Part of a small language model's weights.
Size: 8 layers, 3 heads of 128, vocabulary 19812, 19.4M parameters.
Architecture: RMSNorm before each block, rotary positions, tied embeddings.
Training: a variant of Adam for these matrices, 745M tokens, 11367 steps.
MLP neurons of a small language model. Each row is named by its layer, matrix (gate and up: input weights) and neuron, and shows model dimensions 32-223. Each number is 128 + 32 x the weight over its row's rms, rounded and kept within 0 to 255. Numbers have three digits each. A neuron's up and down rows have the sign that makes its largest values positive.
After each neuron's rows, "fires on" lists the tokens most often at its 100 highest values on Wikipedia text that the model never trained on; "fires in" lists the words (lower case) most often at its 100 highest values on Wikipedia text that the model never trained on. A number after a token or word is its count.

L5.gate428:114200095125155115149171140142078098130134118065182151110176148146119114136148099135117122118129118142113146110147150111151112061145124140109144111125084200191100146148093109079100132105132214173139154108150138117184207074145166099165130143122058121098155085084169089127101111138121083136134129127142109155111175117137182084116130175119170130172120082133145113091171114140083126108100112175098112109156128090140144135188125123130111126095119073135096104062148094159125091131134109214145139105150128101118119156155102109165096084085144115124112175133129144071088136116115121135
L5.up428:070138090121088127078154080108121062097146161145147052168198169162165134134154153161121086141127138145098158111115116125123106155097134107178073163114143175124076097158115110064136082154112181142111178124068127135134117149228134136107082103158098122163134123124123143167122154115115078099144069123070134131085186141115135126151163160088134153148153152146162109076128198163103143144151137100159159124087102110126155179166082083150135137121107115141158163108171155117151106124113096173140103092164122117133161138141112115125074147117161126133144163135111122036098164138127123083
fires on: " of" 63, " that" 21
fires in: "of" 63, "that" 21

L5.gate602:137122114101103128103157053113182137127138142103093197112142101139171061105108208130178131057153163116081116152105087113124142102076110086116081187127123131122100100097215137056160098165117164149143117126098085061127143111148167129096098145183163055160078096123092110161130193139132127175163116083153148089148117142138110125139128104130095135110135152167119143137119138177181102125136113107130139122171166106094082130133121155181128191160135166141128139063113120076203091160146115172222161085111132111068179167161106107142090136152108141095113155079136123085099145085127167086
L5.up602:137130153120131174132103160092137110101130160142131127107111126102041123137140116161125129198164152133112082120144126157096085193157186130110141093127091179086100131147133146132171151141138112140125161201088142129109075068183094117126144130124083190112122161124096131091140134173189100155155107154149130171125208167089120138108114176085127157110163163075155116161118178108136118104136114102150120094097128145122074155118147116086152138091158125098095118135129172148152113085111053136134141101163103146167108149130142085110139143144113087135124151179176170127103127140147094124
fires on: " than" 21, " over" 17, " about" 10, " around" 10, " approximately" 10, " to" 5
fires in: "than" 21, "over" 13, "about" 12, "around" 10, "approximately" 10, "to" 5

L5.gate627:134155188095118109109159170136152097147120166093094095140121087037107159121100088110100130164158145129106117137103116109072123040146095123133108059131151186166132129187108101126159122127138132019111111098145155092130109146103117055151115086175135123181115167121169115180062143188097100088136144158127133103165141086114170113119114135154107191136129091115153111163145169122126127162139171179130127160136111086154072107141126156155110107153102125103126128138108133146117058071174121154183064147120134052161094118164095178155097105174175147101104168136151132169113119145164155132
L5.up627:120053166092122146149099140125116145160134119105142132131180120124085178099118148076145114136095182121061082081119165168102133120140107170161108109129148144141166128088091135108120165088120141056136149108087145181079090153093140039196125113104058095108140160154151052119100086160121146111138119121134083170130129095142122105019152114164134108176118145171150119155128154071072110119145145138128130096158133112145117090092172117101142200090141144124096132083132094177153097115167134162146088099111172150179077125161109093158161168117071105123163184082086113175121073092148135113
fires on: " of" 27, " first" 21, " his" 17
fires in: "of" 27, "first" 21, "his" 17

L5.gate99:165124096169108157143185186103160106129115121141132102124155126133143148142123118091098160073158116129171120149140119121134172069131152158155133098097137105132093124142118123126096078116129150123137135157122137129165109133139181086073137040169130091128156133088182092186115067062122107142143074088120136178140120152116097090097072084122127203121129117127177130130123192148085121106130162163171207152077092099147119111149129122143138123019143111082063190112155069144174099128135081142168086127138151108128175117149094099151104106163117113101168205167172107099116081124142115121
L5.up99:104098120119081097090142102196116110073116179088074140163151098181145137156146123149082099155131074141123152112127144106212124120094121169102105166119075113110090110121106134115113113206137165090103133156105152104127118113153162113074107137127142100182139116148119157147145087131113120140124148052143087147099187167147118141173133123117056129117093155149176131177103162198144052183180126143144163151119135148084122102127123134152163211084214145075103156183181123166137098172172139148230143113129104142145130149158126094173112127131119136148099148192161147069148137133093126168
fires on: " on" 60, " at" 10, " from" 6, " On" 6, " since" 5, " in" 4
fires in: "on" 69, "at" 11, "from" 6, "since" 6, "in" 4

L5.gate736:134145152176093101130145154152080191177110120117151131157115136152087159097123200147160147176128134164181133138165143135188147131109128146172115182126149075158110145122164168127147135200095080134129103114103099197120106105133115156102152095107139112157116105134106099147201165126075168049116160111114084143146147116116077169141133165073066180168141142149113083143151145106179120144048121168083166163100165108130189057117110150142112112083144112116116122093089094117087092163171150137149096118135102191114131086168155132179123109118124083145094135085202114185181113170145145189
L5.up736:112211075169106109085172119175125155120114067139085111151169146162149108128159123186117172103144109127127143122109152159150157121139147155113148130101109153180099067117102099110108122099118094097099178123154094148111156149095188097129109082117138194154069165119118161150143117093110088131160131140157081044117120119133173108166135134152134137093161148134079059187146109134149136102130190173164093123137133093195082095144074097112145133142162129093157112161113112159101128114110117152172124122134146111124080103174124131121075118151139123107133131111119106119125136116122139131
fires on: " can" 16, " is" 14, " may" 11, " has" 7, " as" 6, " be" 6
fires in: "can" 14, "is" 14, "may" 11, "has" 7, "as" 6, "be" 6

L5.gate391:136150124122119130148114128125168136089137105088095129140163134157132085136154111120061157132159175160091154133202103133142139088154088075124120117133093126159084105127116150175105144116168180165109081159145172145121179100123126084118182077193160122105094162133133205167123150161120104106082122146151133131109073125103103111107125101123120057154140206125078051167117101120071134103092145191108165139165156104089087099136102141146137110128127137110138134156106176110157135062101121132107180105189143126163176131127095117146072146108131134145113144123130153135098071131093121097
L5.up391:162101116079158136140142124095094149140067079159143194112118141136148115120106113120150108122123126167167138172133154163140150123153134078081141124150155137131121117186165136118064143069122203151163103088069179125099123195146136097117111162106130145173123133116140118116133085082138170187135125162110144109086165130155096079134202133137118160077154119160134116163128152114205121182155185162138117176134104101168145167136145122079160162139155100082091112089088085168088127131157155133095099132025141108150106135182129201157153117195111148156185069112151116106106117068122128096
fires on: " in" 37, " for" 22, " to" 18, " over" 7
fires in: "in" 37, "for" 22, "to" 18, "over" 7

L5.gate373:128136146140106130120138148111134151081137150137132105100157098177138184173096137164093141123115161065138177159117130161110125144152076132136109083103104163186105159120132114124128092130188174073080183161119117148091090100179141113068070114132078111148144118068102099164149157097144174144114153155146139109114106109122128113112119116131126127120102079135076065107143102051192145126145141154154105104148109088161158174139080157137189106090101140072093131192137161118078107162082094166174072136118112063165082184102095144119137147102091088126100130161143104154167056128132135106
L5.up373:144189129155111141105153111137133108150118127047121158096169060157150133070167133142118125103120158120161182124127082136181117059133144202120090165127090224159126173109164090134102131152147105147119190116132074132065086131124107111147183100091159158153082134105112065151130059093131180134147114121159117149119113155153165104152098116081065128161079054121152153133150113137107103125087047181145106156080145098107125145162090084180147185141174122117141118163067087133095135149110147173131074123144096096120096113164098099149044122123109180092124156096162103121122109119138131093
fires on: " as" 100
fires in: "as" 100

L5.gate94:090169184098137096164120091163140232113125148133123205117120160134151101155114082116125107109132165142122093118199133171139163112132108135112107094114157146164096183090135086121165171190159163111112162119154157151133093131099057143129098161137109138154074114063136113189127130156106109111142122153130104151090113080122200132151084120123090080106196172130132070134145077147068113151082143117158125111187172124100076137154085106178055118129189151130146083167127145092120157113147127113118138105132122121170156161145143167140078153190150104113134126154195119110141171100149113159
L5.up94:183100164164120139127183125071059111143111084113129108125062149178111123181129114131100128130144157140158169148187117115113129099145154140091127146161128174093087083119142158126136120068132077163088148102108149149117090141130111094138185046094149123113085123119091102095186109193069180183150087055134139107141094127117128121162145147117119118067132114139123136112168100123120074073112129133104093168176065121136086143141104143133164129097135151157134141107151087171158066159178129129171141123107124108125127055091117182132136124109135141106108164177139104115080133162100140147
fires on: " to" 64, " not" 8, " can" 5, " could" 4
fires in: "to" 65, "not" 8, "can" 6, "could" 4

L5.gate273:107144156087128159128138156118124149120108157152132146175132156176091146157154080157132085095177143197095146143157179111174101141140083132109117128123128105118131072163086129163129102114062138085154088105158173055169125148084187117152203097190121110151114117095191116170130138064147104176105142048149138170105161160144106059129081111097122130126104102187128091095145141174139082129131179191117083092111198131088131151058119126080138151159144100081057100123176144144103065146060077180133115118149151122129125145114139111106139140120084099139103160094154160125159123154146127097
L5.up273:121119086153104148126184130106147143123058130152123155121137146161128128140129094145151122138154147098135120141176101162222093110108098119156024154124158056109179146113089052147181114180101162147131138118132090097132093129108109129100178093136103112125083179121138122158120153126105114041142101113094061089098162103097151131168115172121160143068126139118061103097192083119173073121121156201123114158069169127138150079082105128106126136147049146085112099088120124065108127108084109183165169081110129125158126128175105145078182159107081107108102165073138123108142093098118145170
fires on: " from" 17, " as" 11, " with" 10, " between" 8, " January" 7
fires in: "from" 17, "as" 11, "with" 10, "between" 8, "january" 7

L5.gate686:091140079096126135162147085136092137129161143135174094133121137111111112147172147091121145113173179078094152136057088133117118132095113105120085140088085145135175111164196047173129184068106119159158058115179128091150098137110157199110147091033092080163194106141131150101097118062112178165094127135108152132122150156129122115117157116133103126115130161158126162089097128089127112175108133140144176117140112110132106068112133164150113168143132184132173081090118173117143076073096112125095135171127158109147155154126076106118128120086145128069101156092116200126136132184160146104
L5.up686:090150108136134051168137098151113127127110061170170129120224148068120061153102174116133125141114118091161178155084109126103132117111106057125114122132116124109128141121138097104185134142102107126142162105141089113146132104114166136130137154102096060101179117131124118161110142087133164104133120152072110142125140203072126131152125138109088166080089191130143158103179119174141095167094130166115203090109098162118138065082159144205088116148154204069148094125144178093114094136088094150124113172137173129149125163116104112139130118132176084122150168071163162084154159144140144098
fires on: " a" 27, " two" 22, " of" 8, " are" 8, " other" 4
fires in: "a" 27, "two" 24, "of" 8, "are" 8, "other" 4

L5.gate440:169154108068130093172077136143081071101124160158104123112145117135101188152103136105112118123101156171134143118097109129173126133127106126146126157117109114145146181089163076086063125077168135134153117117158179156142103082160097109136094116152075137071140117105149133167123112246092145076156161119102123126137130127065138119170137140123127123077129130074128137098151111165116092076131119106118068137141067186128155126123147114158167129158092103177167121150182103118127123135135186079121144091124128090255153096118149099107113136123120175201134177128105114127122151189088179210
L5.up440:068096086125127116071146158126175093138123187075103108131125087117089172111149098160120109119123120102129097077104118122077150146118087137070128124093152119159103137049140087120140146117075109124085160125110174112161142076187104135157116040099120053180107109106145120178116135089145080148091117128150073101114116156079186077119078148174111143149121106133154069162133139100173119164145105099122102134102159146106147144125098146226102129093151134165109117089185099142153159031132120135120150129188123116124119141138149040172167152168153125082197144099178123118104070098179149058
fires on: " to" 16, " at" 14, " with" 10, " is" 7, " from" 5, " are" 4
fires in: "to" 16, "at" 14, "with" 10, "is" 7, "from" 5, "are" 4

L5.gate197:139148113182160106092207139170161082142150142083170187154167142129129133159088159129091170130110073125104125115130130115132195105105053107115124153094071092123105127116100096184184103112148100131102153130137179119115111125176141161162155116123157157180136170064086136161126090136127061161103149074109191109118073113141114105147156195138100137159154131116100142075156076104119077125125078130191126110113145141105155113160076126133074150109146132105132142111123145187062120123143095147145075178176144160095115134135146091209128186086073171145110124162112135164149107126192115116
L5.up197:183102099154101108122170102197096176167115127123142104144069110109126150063185085135110104068099126121105175117094148149119128052082065119086120090131073104105092143158120144099144150142124077166117111140127152084130087180097121097090152089189094147167063125105117160141181114142150093082113161125115169070154109113032128163108094102096136157139111115149163113143099145107138133136063231089144110119137187133143081133184139202144127191120113148172120133131135097141102059110100105090160157099169165123141124180112138160106092122178120151075125113152155103139147118160125116046
fires on: " at" 31, " of" 27, "'s" 15, " from" 7, " for" 6
fires in: "at" 31, "of" 27, "s" 15, "from" 7, "for" 6

L5.gate374:137113140129124101137119167158126105123221176064178147139114142144151132095204118154140128080147109147126163117153118121118137075126096185066085138140118155169090091154157152202104142150119115181137130096111130094140125095083121138090105124072130088125135154125100203080141078119143097153131136076121106215154163097145077122139140102179132115116139194097174109105104139107132090178155174103113126173133141101180087168106148138117165195177120146125190061163121144164188111146197127134141155156088165163148179164100141131151157131187132146136153144159151152097151154160101181110
L5.up374:156131153112097085127143093102194102119117081130097148135099131122088194136138128121151080154139120136127088123196129109120126131151107115118121192097131113129231145106105058128155131103093188141116157100157177083114105121129119087101068131091154046161154066181162152111086122141134113129087110129120114108130155136137135108125142112121106115088095106114194104137162129144199168096163066118076148056194110093124129124134091082111129157090183123160122168079132129137091086132160142158153109107143113087156122100150136154085122152129157160119170161188141094139126149093108079160
fires on: " of" 53, " on" 6, "/km" 4, " in" 4, " instrument" 4
fires in: "of" 53, "on" 6, "km" 4, "in" 4

L5.gate120:112105063176103083121151078114076144123091074159077144097035139119121130135078109077109135122142122154149141153186164143149146143138142171167109149147114056192107141145128124084104138130134124134136076078092165123149172124090088143091106117134144131122096122134126136159149193197186103158129107172127070110139154173119126149159153132119176140134125100096088051171107107120147170183099126152134185121078047094151132100159091114118142082102074170084187173096118168135123173159158109152140123104142109086108123177086165127165150163178088094149167141043176099083084082119103155088
L5.up120:114171150117148136114097067143155143126094085175120153154050084128099136094155082139184103134170110124118131114110125162165143119121105166149141094188084082163141123137126060162119100181116115115147121103115149088153108080112078099143168109124128134162104127074174132148101138116118093096161209155123085081101145188108163062124063105152132129075140127119080119134131109086124092152125118106116142141125128107162147118122153152156188089105112157058144194135144119165119134118112137150157170079109157147128113140126133096122140147103126132100098175101169182098101154127135168133
fires on: " on" 32, " a" 18, " in" 6, " addition" 5
fires in: "on" 33, "a" 19, "in" 6, "addition" 5

L5.gate274:135118121152120204191118129160135148157139081150178136158058116152165056078172144134153130138143137099151122183188099064194113137071118153127155143138098163103140093124115125146134169142162160086164122110108140086088134186086123097120190079212124111073174111144129098135120123136137184108163111139120070165130111166114113155155144112139080188079139111113081103074120182115132113080102141176116156104144081022178140087161087126142143140075107194096128166100124103097127137071134207102116129121127142185141166133107107197146119153121133157141119148202129183046091134132130140157
L5.up274:164137106123179103133145136191137115131148096137193152131129135128128134128119124203130127088144107101111145136165163110164109080116146115109129120137103131097091106118133110131127060138134154153136155155144127079177121156137190114110095156126072137143120142052102112100192164156099119119139111078109098169127123131095106124120119136120130087171074109094106110137124098156163145126180185128120113126129130071151044131122100131144117160154116141131108056192158136095085139171127150151146080129122126158084109090130137185178137113093089163160144121172137104144147128070177143141
fires on: " by" 43, " City" 8, " who" 8, " before" 6, " for" 4
fires in: "by" 43, "city" 8, "who" 8, "before" 6, "for" 4

L5.gate224:120152126110081126136095123117198104194130132166070135156080151080139092168149178125161141114099130129164063135118089085110110170100147118140074110078108112148178147148118178123120151168092135126126128117175101138208116150132168118108095097108110104141121110107094143105154127115120121085138131172145099128132093128158087120089144146153118064098110179111106105164170136115153042120124112130153128123109155064176076159090099111149102102098141141091124208120124162113149119115202115133139109151172131157162154120141099217107120117149111129090169090184168157117098132166100161110
L5.up224:087119113160156116070137135112148124070153134092123039113078056139132128124114162111145146083123122100157093122132131134156118107144135120138129094104123135096138115093068172070091149048152120161074169131148122091095154139106117146117118168183191079067122167130133158128163176145164187075142138162135148089129143075131139154159141122152134096173129121105144104067071146160155123143123115148118180120136116078145114125148120161126134110121110138082154119157064080120197137133132139115156138115173113123117166106119086101097108152163179198127155103082122103124083150170110131119
fires on: " to" 63
fires in: "to" 60

L5.gate473:117100103179130115061126151123077185065115138197106052125154029089113111161142102183098106140153120065145113130145100131142148143059111091190113139129142115108146135133125085086120141103080107157177118152159166085092108104116097101143066076150082117121148092146117116091071069089087123123095151154094119152064142154071113084178114153082165094130079114119128092153156167109137076104061118145148156074132155137085128147132156149098122119091165156082159121150125118157059128048197124155093125079153171122098093143129122114148148149085152138190092113124105106122079102151179154156
L5.up473:139114131122139131158146112105058127094143150119110153190132088100146178208100127114154144163153154180120117046126091115079042064113081150144077130148172138117141135105155096148135148107161155208116195156103124060161115102098169170078113145148123154154175137058124137132119103109088202158204104090137165106110114172156117133123106113153062127124123099161185134158151150149076090186101103056087130146137156084070115095119162159130162165174144170126143133094135191126198082151094117123130144091109120168122137160157107094105092126122134173156133082118049163162092155082047145165
fires on: "On" 19, " on" 19, " On" 11, " served" 7
fires in: "on" 48, "served" 7, "after" 4

L5.gate12:121117152147112141051136155155085177118145141122128093090128097179094173153057082163177165141106101154086128152116169132175142053119128135182080126116112100082097180134135148146137107106160136129174146120164097133159058127149167149088077095101114130131190094059155151096107097196099123150128095111118093113141100093147105109137144168114089105169147151119141075116115128137097153124082155121173138111134164100176188106124103171129082082175162079174157164165145137095101119130172129123126094173175127144113101125140123110186111070068099098103048210130115112152184112145108159117
L5.up12:090093156100101136139109150140154117181088066097155090134107091116131100149109134128086114149096150131147208162095104116156187103084093097114058108109056098103154112093110145126121125186152107127126145092213139088142085125114149118148111162062175114124091134133121107101104183136150076135104118084119158095124089119090137180148152131128138122155130133211118135116066188201139134160081193098161162101109108157129184117121119203162094136146080113103161143104148096097076118131114082057174184154140108148171176150148140169100066135083116103106098183080129107101152132103150122153
fires on: " a" 31, " an" 18, "1" 8, " no" 6, "4" 5, " one" 4
fires in: "a" 31, "an" 18, "no" 7, "two" 4, "one" 4

L5.gate740:139118115165113124114135189142121140183161181097115153206138085109143168136165107142108125078145128095099149103120120067142132114147122143130156111162145087108156097131143145137149134119121091188188126172169182083108175100117130145067105162174163141120097142129123140135089139166041045119170109157160112154183140058116112133094111125110083096094108135185160057145103107099140142124084141157165147110121111130186100128089112149076126060111138131095159154076137140087149052153117179115159178112111122121124147142142139191090082094125163080084139132108144107143152171180085102150
L5.up740:109117090135137086179163176121147164145142119120115143080153120098134101080121141094166141081125099137094160106113130065198095120114102154169169155129131127147102161141112118106137135135122087135062181139144165089141126160122112156177118117126111115179118133109133128196118077098182097141176094119153151173130187174122066122129131134106199102197153112143163085131157141103172166128169167099124185136084139185229129152148134127155119179106090131129125123151129088128150114109135080132189094145141061118119092137197109108139067093102100146169166200165112153141151177139137109082
fires on: " the" 74, "0" 7, " of" 4
fires in: "the" 74, "of" 4

L5.gate582:164154120142092176080185210150120132121150135141071069108191192138117152158163123132144058145114161172147112128130106103131083100158106087141194152152131114124091138053163170068121147146101172147155155114127123051100118135121146101091068114098156130152186116164192094108158149148113133140175174190094108112155195080120116128168119167111088113104150137155155117109156123138130217179125093142157159153145088161127156125128117125141121149110111097167139121206159108106126086195164136127095094150119134056117111147147144088104144053147113069100125090113085164152147114148067125173
L5.up582:166089151109103177090125154129128118099171150102102105033115077131119166119129065153115111131114124145116132069169165126085113098116111154075100134129122157068096140119146161128114181091132089139111162122160146124090174099128054153144130068186174158103084117150110160074152131092101085164094136093128108130173077133104100135156169187076155133114104129115164125063122136136098107175111182127165116136096125137140113147138060110170132144081145140081170136117112094152091137101159133124105151136161169135084150111103085160109087135159157125136140138123127146130143103181091165165
fires on: " a" 51, " an" 14, " was" 12, " is" 11, " did" 4
fires in: "a" 50, "an" 13, "was" 12, "is" 11, "did" 4

L5.gate44:175105133110100124160139150122158138131170144112121111176162120149116193185127162129172151147085125143117039124097105117132075151115149127138108184123139125156142139089227158137139149098103119099127132155086133109110085103138151127049197123145166150122180065135106100102181195131129138098129141090163125155131199126118084087145097120070056129122176189158107123135122124180127213118097167105180129174148144103093151139129192200135113124129096102157100129139120107122144155118149088050101124148152100084183099112117188076193091124153076124148145115079101122149143112130148120158
L5.up44:127111138177051097113141114160135144090118122083138107135155111178098151122120149215113206113157092099175108135080158143093149115118123124105154098159143145089124145126074125143147144167151046114101157115120105203139098139113150132141175175089168134127145102135098116097097137068113095116085139138177154094136142112116141167185180163083144106142100137133092151164196111140136124124110117114132161097123140112094145083167112102135075164170124094149102144144081159125158088165124169111181093121171144132126082116112140058128119140149092149155108184157133120096145090112108160128
fires on: " was" 70, " has" 10, " is" 7, " received" 4, " had" 4
fires in: "was" 70, "has" 11, "is" 7, "received" 4, "had" 4

L5.gate237:122148176101129108118162103095057080092167140153144136175141210149076157132107132102096135183082166144153113153131130147106114154191094082059132064128149148168149119104122139104178088096133074123165175132134118081116155124105152104142107158122099102128105105073162122148138122128123138207125153111091175093142183105182096111097176137106132104186172131135080162135152161149167131115104116103156211082182134087101108164129101131077066132137178115112144163158159107138121133131125093138132114146149154139055126133112172079147159110139133133147153126112109090115135149126098185046
L5.up237:192163146131126156115149154141125182125110105098169107115056119138120139110150154164157137066154086169098134098124159106111151147161121137166158200123088159104155095072103111104172133123100109134134167141161128152179105133089142147162125148119152162153097121180170153066073135137114105104164104134158105070066120133127149087107148130154128153109141131169146080142087174139101103052126150184169122162114208163130103080147117109158128146155166144148134086086123121179110117126134121168108122127141125145076114132109149110105100121103112087171161149132148160151132140201178151082
fires on: " a" 95, " his" 4
fires in: "a" 95, "his" 4

L5.gate296:174126174148117156071149175091188091148169126095159100160151106110077151078062071167121147121096153083126129114086078131112066121120130098116125161104131099089118143152086100133147130090138130122117107194124114167094136161134151148098099186053137070135172140152141110071136177127125095153149116166129128154101101189078095116155143089125128101119144097134125085153168085102143154088097113128140163195130120214190121169097099098101181138125102129084141199121130183134196148182133174189105164088098134155097140120118139130098043089082177074189155135156163098160117135118114153103
L5.up296:110112079149131040092154123117101103133172072074098092157113099090101142128096153134156135112149147110182122107127068086057144067165072100128175176110167056111140154115150057108080090142113065129112105097079150088087134115162185105122098072133123077100109123144146095118079135109071088141148040167138121083137120122067124122119124071163135074092094124147166137176147091079125094121132124127156145112101106105170112171134116147186103112098085150082139121139090119102145099152093139150174152123149161144160088172180105096082111133129121113103142130255113119122096121135119118093
fires on: " his" 35, "'s" 14, " her" 7, " a" 5, " their" 4, " this" 4
fires in: "his" 35, "s" 14, "her" 9, "their" 4, "a" 4, "this" 4

L5.gate584:118157112154176126135125144146195137169145144131105135188133070136121172194084136125154167148139117117121187143161150137132145098134170199175124105175156117088123091155119147144136096124113094144107119167145126118155074122104132159153126137176130112123183148122129118095107159141148065115110162177120177133121147139130110101162087084132088126079160131189111099156180079143184163062097167129091121175146151125138077108143079109129156141120030093108129141141195106142160076133152140173163096100112087072135148135168131118180137091134094098114101150130138117109128087121106166146
L5.up584:085118113094122103158156113111159099131136095137128117166156100176155128140136154165150180086137154147122132158076122149126066155130126149115135164103108042137091130089133172163165140098123135083213166153153156119164139144085141132139159135152151081146146140121106147167110159174106162070091095125160140153137151148123173161150111128144171146124122099136140066169092156078130168128148121159111145100163141069170099078078173131160148114128136140160165106168095124086123176169182112130157013113156109140123158120120096119165122178119101091133129131095117107122116144127170174104
fires on: " of" 46, " than" 12, " be" 7, " being" 6, " time" 6
fires in: "of" 46, "than" 12, "be" 7, "being" 6, "time" 6